{
  "num_hidden_layers": 16,
  "hidden_size": 256,
  "num_attention_heads": 2,
  "num_key_value_heads": 2,
  "head_dim": 128,
  "intermediate_size": 1024,
  "vocab_size": 512,
  "hidden_act": "tanh_gelu",
  "norm": "layernorm",
  "norm_place": "pre",
  "norm_eps": 1e-05,
  "positions": "learned",
  "qk_norm": true,
  "attn_scale": 0.0884,
  "bias": "all",
  "tie_word_embeddings": true,
  "parallel_block": false,
  "init": "normal",
  "init_std_qkv": 0.0197,
  "init_std_o": 0.00349,
  "init_std_up": 0.0197,
  "init_std_down": 0.00349,
  "optimizer": "muon_variant",
  "learning_rate": 0.0119,
  "lr_mult_down": 1.5,
  "beta1": 0.9,
  "lr_head": 0.00846,
  "max_grad_norm": 0.5,
  "warmup_steps": 0,
  "schedule": "wsd",
  "decay_fraction": 0.928,
  "decay_shape": "linear",
  "final_lr_fraction": 0.02,
  "batch_tokens": 131072,
  "max_seq_len": 128,
  "doc_mask": true,
  "train_tokens": 546200000,
  "max_steps": 4168,
  "dataset": "wikipedia_en"
}
MLP neurons of a small language model. Each row is named by its layer, matrix (up: input weights) and neuron, and shows model dimensions 48-111. Each number is 128 + 24 x the weight over its row's rms, rounded and kept within 0 to 255.
After each neuron's rows, "fires after" lists the tokens most often just before its 100 highest values on Wikipedia text that the model never trained on.

L5.up325 [151 127 118 142 139 130 145 143 102 132  86 134 147 126 160 112 105 110 133 113 179 136 163 152 150 157 128 129  81 136 135 121 111 144 131 150 131 111 151  85 172  84 137 159  97 128 127 107 188 133 100 134 120 117 146 132  90 138  96 120 136 159 136 164]
fires after: "d", "es", "l"

L4.up865 [150  80 112 182 156 115 175 129 140 109 105 104 115 139 111 159 114 136 137 149 121 107 160 142 168 145 139 122  99 135 118 122 171 177 106 156 117 142 100 160 103 142 137 123  87 109 141 138 102 145 133 151 118 123  59 143 137 111 156 148 133 142 123 149]
fires after: "\n", " re", "e", "re", " R", "ra"

L6.up49 [162  91 152 152 123 128 137 102 122  95 104 152 157 128 138 117 117 174 133  95 145 143 153 170 133 144  72 142 103 123 133 117 118 118 100  92 122 164 139  71 142 134 134 123 137 120 154 109 175 162 102 127 140 105 141 158 128 131  91 132 126 128 105 132]
fires after: "ic", "es", "en", "m", "al", "d"

L3.up240 [141 130 170 161 155 147 143  94 132 131 165 121 117 124 115 142 140 134 105 158 122  97 167 125 113 127 133 124 105 128 120 176 151 135  80 134 160 123 141 111  71 108 128 114 122 136 106 152 174 147 122 142 141  93 106 132 150  86 170 150 116 164 113 180]
fires after: " R", "og", "al", "id", "e"

L3.up568 [105 115 149  91 147 130 133  96 146 101  71  91 138 122 132 132 103 103 140 111 122 138 160 138 148 157 144 143  78 105 116 138 133 168 137 189 116 114 165 180 139 171 101 143 114 145 131 104  89 123  83 157 133 121 121 106  56 151  86  93 118 161  87 130]
fires after: "our", "h", "n", "th", "a", "el"

L3.up1023 [100 129 116 120  89 153 131 123 123 136 131 112 137 143 101 150 120 157 150  81 124 143  93 115 163 134 112  95 119 144 124 106 164 156 114  99 118 145  88 149 119 165 135 119 133  83 108 136 109 128 117 121 146  87  96 109 111 122 146 148  87 152 102 101]
fires after: " in", "end", " I", " D"

L3.up211 [163 147 116 103 116 126 155 152 150 128 101 129 162 157 137 156 128 102 118 162 164 116 156 137 140 166 143 126 109  97 147 137 139 122 114 125 112 118 129 148 155 115 175 158 106 145 144  67 156  84  85 146 113 113 123  95 167  90 107 120 121 146 121 125]
fires after: " m", "p", " s", "l"

L6.up691 [143 171 142 111 130 129 114 137 111 160  74 134  80 168 137 167 100 133 141  85 101 112 144  98 147 146 160 140 108 123 164 174 118 142 152 129 105 149 123 125 128 126 159 195 149 183 108 164 139 141 101 124 155 186 112 136 140 142 113 171 131 138 131  94]
fires after: "ap", "p", "ep", "e", "t", "f"

L3.up420 [114  97 147 139 151 115 124 121 154 172 102 163 140 114  89  78 133 149 130 142 129 127 137 114 130 151 117 103  91 144 140 135 102 160 133 110  96 127 148 147 173 168 142 105 107 139 127  93 104  81  79 148  98 144 126  75 137 152 126  85  80  93 121 140]
fires after: "p", "b", "ul", "'", "ep", "i"

L3.up813 [168 135 130 145 139 113 127 120 142 134 138  89 120 144 136  89 127 150 102 154 122 149 141 125  93 107 139 117 117 154 161 133 176 123 118 108 137 139 130 189 111  73 140  98 124 126 135 105 139 129 117  81 171 103 131 138 122  86 145  75 126 114 116 100]
fires after: "an", "l", "er", "or", "m", " h"

L4.up288 [137 138 103 136 157 122  92 150 134 122 132  92 113 137 101 118 146 156 125 103 117 130 107 130 177 136 110 125 162 112 111 130 180 138 118 124 169 126 106 144 125 149 111 114 145 136  89  93  74  99 118 134 126 124 159 149 136 109  97 127 134 124 130 100]
fires after: "o", "t", "a", "e", "u"

L4.up656 [151 149 109 133 198 140 116 102 116 132 125  97 146 110 132  89 128 145 130 146 150 128  96 106 133 146 109 158 134 118 106 135 135 143 154 125 159 139  95 152  91  89 158 102 119 152  67  94 118 154 128 157 152  86 125 118 143  96  87 146 113 119 131 135]
fires after: " A", "y", "e", "ter", "o"

L7.up180 [110 120 120 129 129 156 147 126  53 154 112 179 143 176 101 111 115 129 107 152 139  99 147 136 116 166 108 154 110  58  98 165 119 155 164 123 136 125 112 110 114 154 167 108 106 105 138 144 112 135 142 139 113 138 137  81 128 153 139 109 172 110 136 131]
fires after: "5", "3", "0", "6", "8", "4"

L4.up981 [ 75 146 146 119 156 129 120 129 163 168  96  88 128 163 123 137 152  90 148 141 106 109 129 127 147 105 139 116 145 120 120 140 110 120  88 123 120 126 133 134 178 137 125 137 107 126  92 167 130 164 110 119 154 143 119 155 116 122  99 140 130 136 137 140]
fires after: " L", "ul", " l", "al", " H"

L6.up459 [113 163 104 157 147 130 107 112 136 142 121 139 102 132 107 115 118  89  97 167 120 159 103 116 133 118 100 123 126 119 133 127 157  88 117 116 109 123  75 166 125  87 153 116 132 166 120 154 129 150 142 157 127 144 157 139 139 110 119 143 126 130 117 155]
fires after: " 19", "o", "on", "ia", "e"

L3.up391 [145 142 167 201 136 112 100 150  95 154 154 106 133  81 118 116  95 107 109 168 115 142 136 172  83 140 128 108 127 146 165 152 174 134 127  98 124 166 155 177 126 132 141  93  95 119  79 131 142 147 147  99 120  97 144 148 152 106 109 127 108 137 120 118]
fires after: " ", "an", " A", "l", "u", " L"

L5.up315 [106 168  80 130 117 140 135 154 109 134 134 115 105 117 105 116 154 139 123 128 116 148 142 158 118 113 113 141 111 130 116 126 114 124 111 138 144 122 152 125 115 130 146 156 149 150 128 116 100 104 139  99 155 122  85  74 104  96 143 100 133 132 120 133]
fires after: " f", " F", "or", "f", "F"

L7.up65 [147  89 106 141 149 151  85 118 151 152 130 146  95 111 151 154 140 151 125 175  92 159 114 171 148 162 116 122 129 125 186 183 111 118 130 145  98 172 118  94 101 115  91 144 160 157 117 117 123 146 181 107 153 150 115 128  93 126 157 120 105 140 124 105]
fires after: " t", " O", " a", "ro", " J", "et"

L4.up481 [103 137 197 128 159 118 131 140 157 108  97  93 103 186 128 128 149  93 103 151 160 150 146 124  96 129 130 109 102 101 121 116 144 127  92 124 108 164 146 124 168 133 153 140  92 125 101 162 150 112 126 119 143 124 104 138 173 100 147 144 139 169 112  97]
fires after: " l", " p", " L", "l", "=="

L6.up749 [101 172 114 186 116 155  92 143 139 150 114  94 154  91 119  85 136 103 190 152  84 132 127 129 175 121 133 135 116 141 184 156 107 171 132 120 158 155 129 153 117 121 155 142 170 140 124 110 116  94 157 161 147  98 119 138  85 103 195  98 126 141 111 122]
fires after: " F", " f", " W", "n", "if"

L7.up747 [118 104 125  98 123 129 102 118 104 137 110 141 141 121 115 125 113 121 156 115 180  92 118 170 152 170  93  99  85 125 142 124 127 131 101 103  98 107 139 106 182  82 176 138 113 149 153  96 148 151  93 122 113 136  82 127 117 131 167  49 132 133 136 100]
fires after: "ic", "l", " n", "m", "us", "an"

L5.up990 [148 125 162 143 119 123 121 128  84 104 117 113 127  98 153 136 120 123 117 173 122 153 117 153 117 160 183 108 148 111 164 132 115 127 144 130 165 155 129  93 103 130 131 148  92 132 120 100 168 132 126 148 157 118 131 125 151  81 128 117 111 175  90 129]
fires after: "en", "ou", "an", "r", " L", "l"

L3.up534 [182 117 132 120 151 114 128 150 165 119  88 107 134 109 130 138 119 135 142 139 143 163 128 117  97 117 168 117 108 117 118 138 164  90 121 202  90  87 170 166  94 115 130 148 155 121 116 142  82 123  97 106 107 139 134 120 107 130 133 109 115 131 107 148]
fires after: "h", "th", "c", " al", " th", "|---"

L6.up167 [170  59 143 125 115 207 114 123 128 107 151 135 120  99 111 152 113 154 101 155  95 136 128 133  85 193 136 130 101 135 140 144 143 155  90 112 108 131 170 118 136 104 134 151 144 145 117  94 121 128 135 119  99 141  89 111 126 134 133  77 155 116 120 111]
fires after: " h", " H", "h", " ", "k", "y"

L7.up488 [132 122 149 135 133 164 134 113 107  95 127 150 166  79  88 163 135 130 118 124 161 107 157 192  78 138 135 138 116 137 147 116 133 130 114 132 124 126 130 127  91  90  80  88 102 146  88 112 117 133 158 142 123 128 122 146 141 136 134 124 137 118 102 132]
fires after: "\n", "h", " J", " |", " D"

L4.up755 [135 142 153  72 120 168 116 117 135 142 109 157 133 145 164 169  50 144 127 128 172 124 156 109 135 106 103 139  95 128 114 160  86 143 107 169 123 113 102 104 139  88 152 117 112  77 150 121 126 111 152 148 103 118 111  99  91 139 130  87 135 138 160 123]
fires after: "om", "m", "in", "ol", "art", "p"

L5.up893 [153 174 163 117  87 146 131 104 135 113  93 119 155 141 105 126 117 125 136  87 164 109  93 122 191 126 118 118 116 176 113 143 108 153 144 178  93  88 141 107 125 164 145 111 118 121 151 115 119  86 156 147 122 113  94 151 146 110 141 119 145 136 131 115]
fires after: "ol", "it", "in"

L8.up744 [147 105 136 146 104 161 106 149 133 109 121 103 194 160  92 190 102 135 146  96 116 149 142 150 138 177 130 105 125 128 137 154  97 169 125 135 121 149 154  83 167  89 150 119 165 157 152 114  78 128 123 123  69 108  89 122 119 122  84 119 118 107 182 114]
fires after: "==", "===", "n", " ", "y"

L8.up639 [113  98 154 117 110 141 129 118 110 135 132 141 107  88 148 137  77 139 171 169 125  64 119 112 115 121 116 121 168  96 141 163 148 153 117 116  95 148 116 122 118 100 168 135 102 126 112 156 168 131 131  91 127 135 131 109 114  75  81 134 118  92 117 134]
fires after: " n", " ", " s", "at", "c"

L3.up7 [128 110 140 151 131  89 102  81 132 159 116 168 137 167  94 156 136 108 129  87 123  89 129 149 108 124 125 133 123 141  99 136 145 140 155  92  97 116 106 116 131 142 146 185 169 183 117 179 136 196 128 157  93 133 105 140 107 141 123 175  93 107 102 125]
fires after: "e", " R", " re", "t", "u", "v"

L4.up794 [140 145 140 154 108 156 158 118 115 129 116  94 158 135 137 126 131 125  80 164 162  90 129 163 140 124 134 141 100 147 133 162  95 157  83 155 119 121 115 129 124  77 131  81 116 116 142 129 167 114 165 112 123  78 135 131 130 112 152 132 102 114  69 107]
fires after: "\n", "at", " |", "l", "ar"

L3.up718 [142 147 185  91 142 145  98 140 142 115 149  85 120 112 117  72  94 185 134 152 146 135 150 129 162 118 112  91  96 162 120 111 122 155 139 161  88 156 128 139 126 105 113  90 126 127 146 123 127 152 114 139  85 186 112 104 161 137 154  75 113 144 119 125]
fires after: "p", "u", "ul", "r", "ort", "in"

L3.up865 [111 148 123 135  86 148 137 122 118 127 131 113 157  79 140 140 136 140 137 130 106 121 136 157 105 127 129 119 125 107 151 150 132 116 150 126  59 124 136  93 161 157  85 112 115 101  94  96 126 116 121 120  96 138 130 147 118  97 127 122 114 114 120 153]
fires after: "h", "b", " T", " b", " "

L5.up565 [115 100 161  82 136 125 123 119 151  95 143 108 104 123 106 120 121 193 143 125 144 127 104 121  87 130 105 102 115 122 153 159 155 150 115  97 114 123 106 150 123 115 149  91 164 170 108 135 117 116 219 112  88 159 149  95 152  77  94 125 127  92 123 151]
fires after: " b", " ", "s"

L4.up141 [130  96 137 118 120 123 116 116 106 126 148 145 154 124 158 108 139 110 137 131 171 133 162 120  91 154 113 114 128  93 159 108 112 161 148 131 123 130  89 137  88 138  96 116 125 109 146 116 110 161 117 128 144 109 117  95 157 155 105 118 183 107 194 166]
fires after: "y", "00", "5", "a", "t", "3"

L4.up356 [125 148 164 176 189 138 118 107 123 182 124  89 128 115 141  97 133 130 107 184 121 112 110 156 130  96 134  82 135 115 125 156 144 116 144 161 111 170 123 146  84 151  59 108 159 121  99 150 126 160 170 111 127 140 144 108 113 155 138 138  76 136 113 118]
fires after: " M", " J", " B", "r", " O"

L6.up551 [132 119 166 147 123 173 114 120 130 170 115 148 126 164 116 115  90 113 106  80 146 129 134 144 129 125 125 156 113  91 121 116  80 128 117 136 124 108 131 109 116 145 129 139 115 128 140 128 119 151 144 151 153 130 121  93 160 118 170 135 169 117 143 167]
fires after: " m", "7", "0", "5"

L6.up400 [136 115 183 120 137 128 124 124 141 141  85 121 144  95 112 107 104 106 115 116 136 113 149 121 153 125 148 147 115 138 115 134 120  97 111 130 115  55 155 142 134  71 157  96 133 180 121 124 149 142 141 147 104 132 130  99  98 111 177 100 131 149  92 138]
fires after: "is", "ar", "at", "c", "l"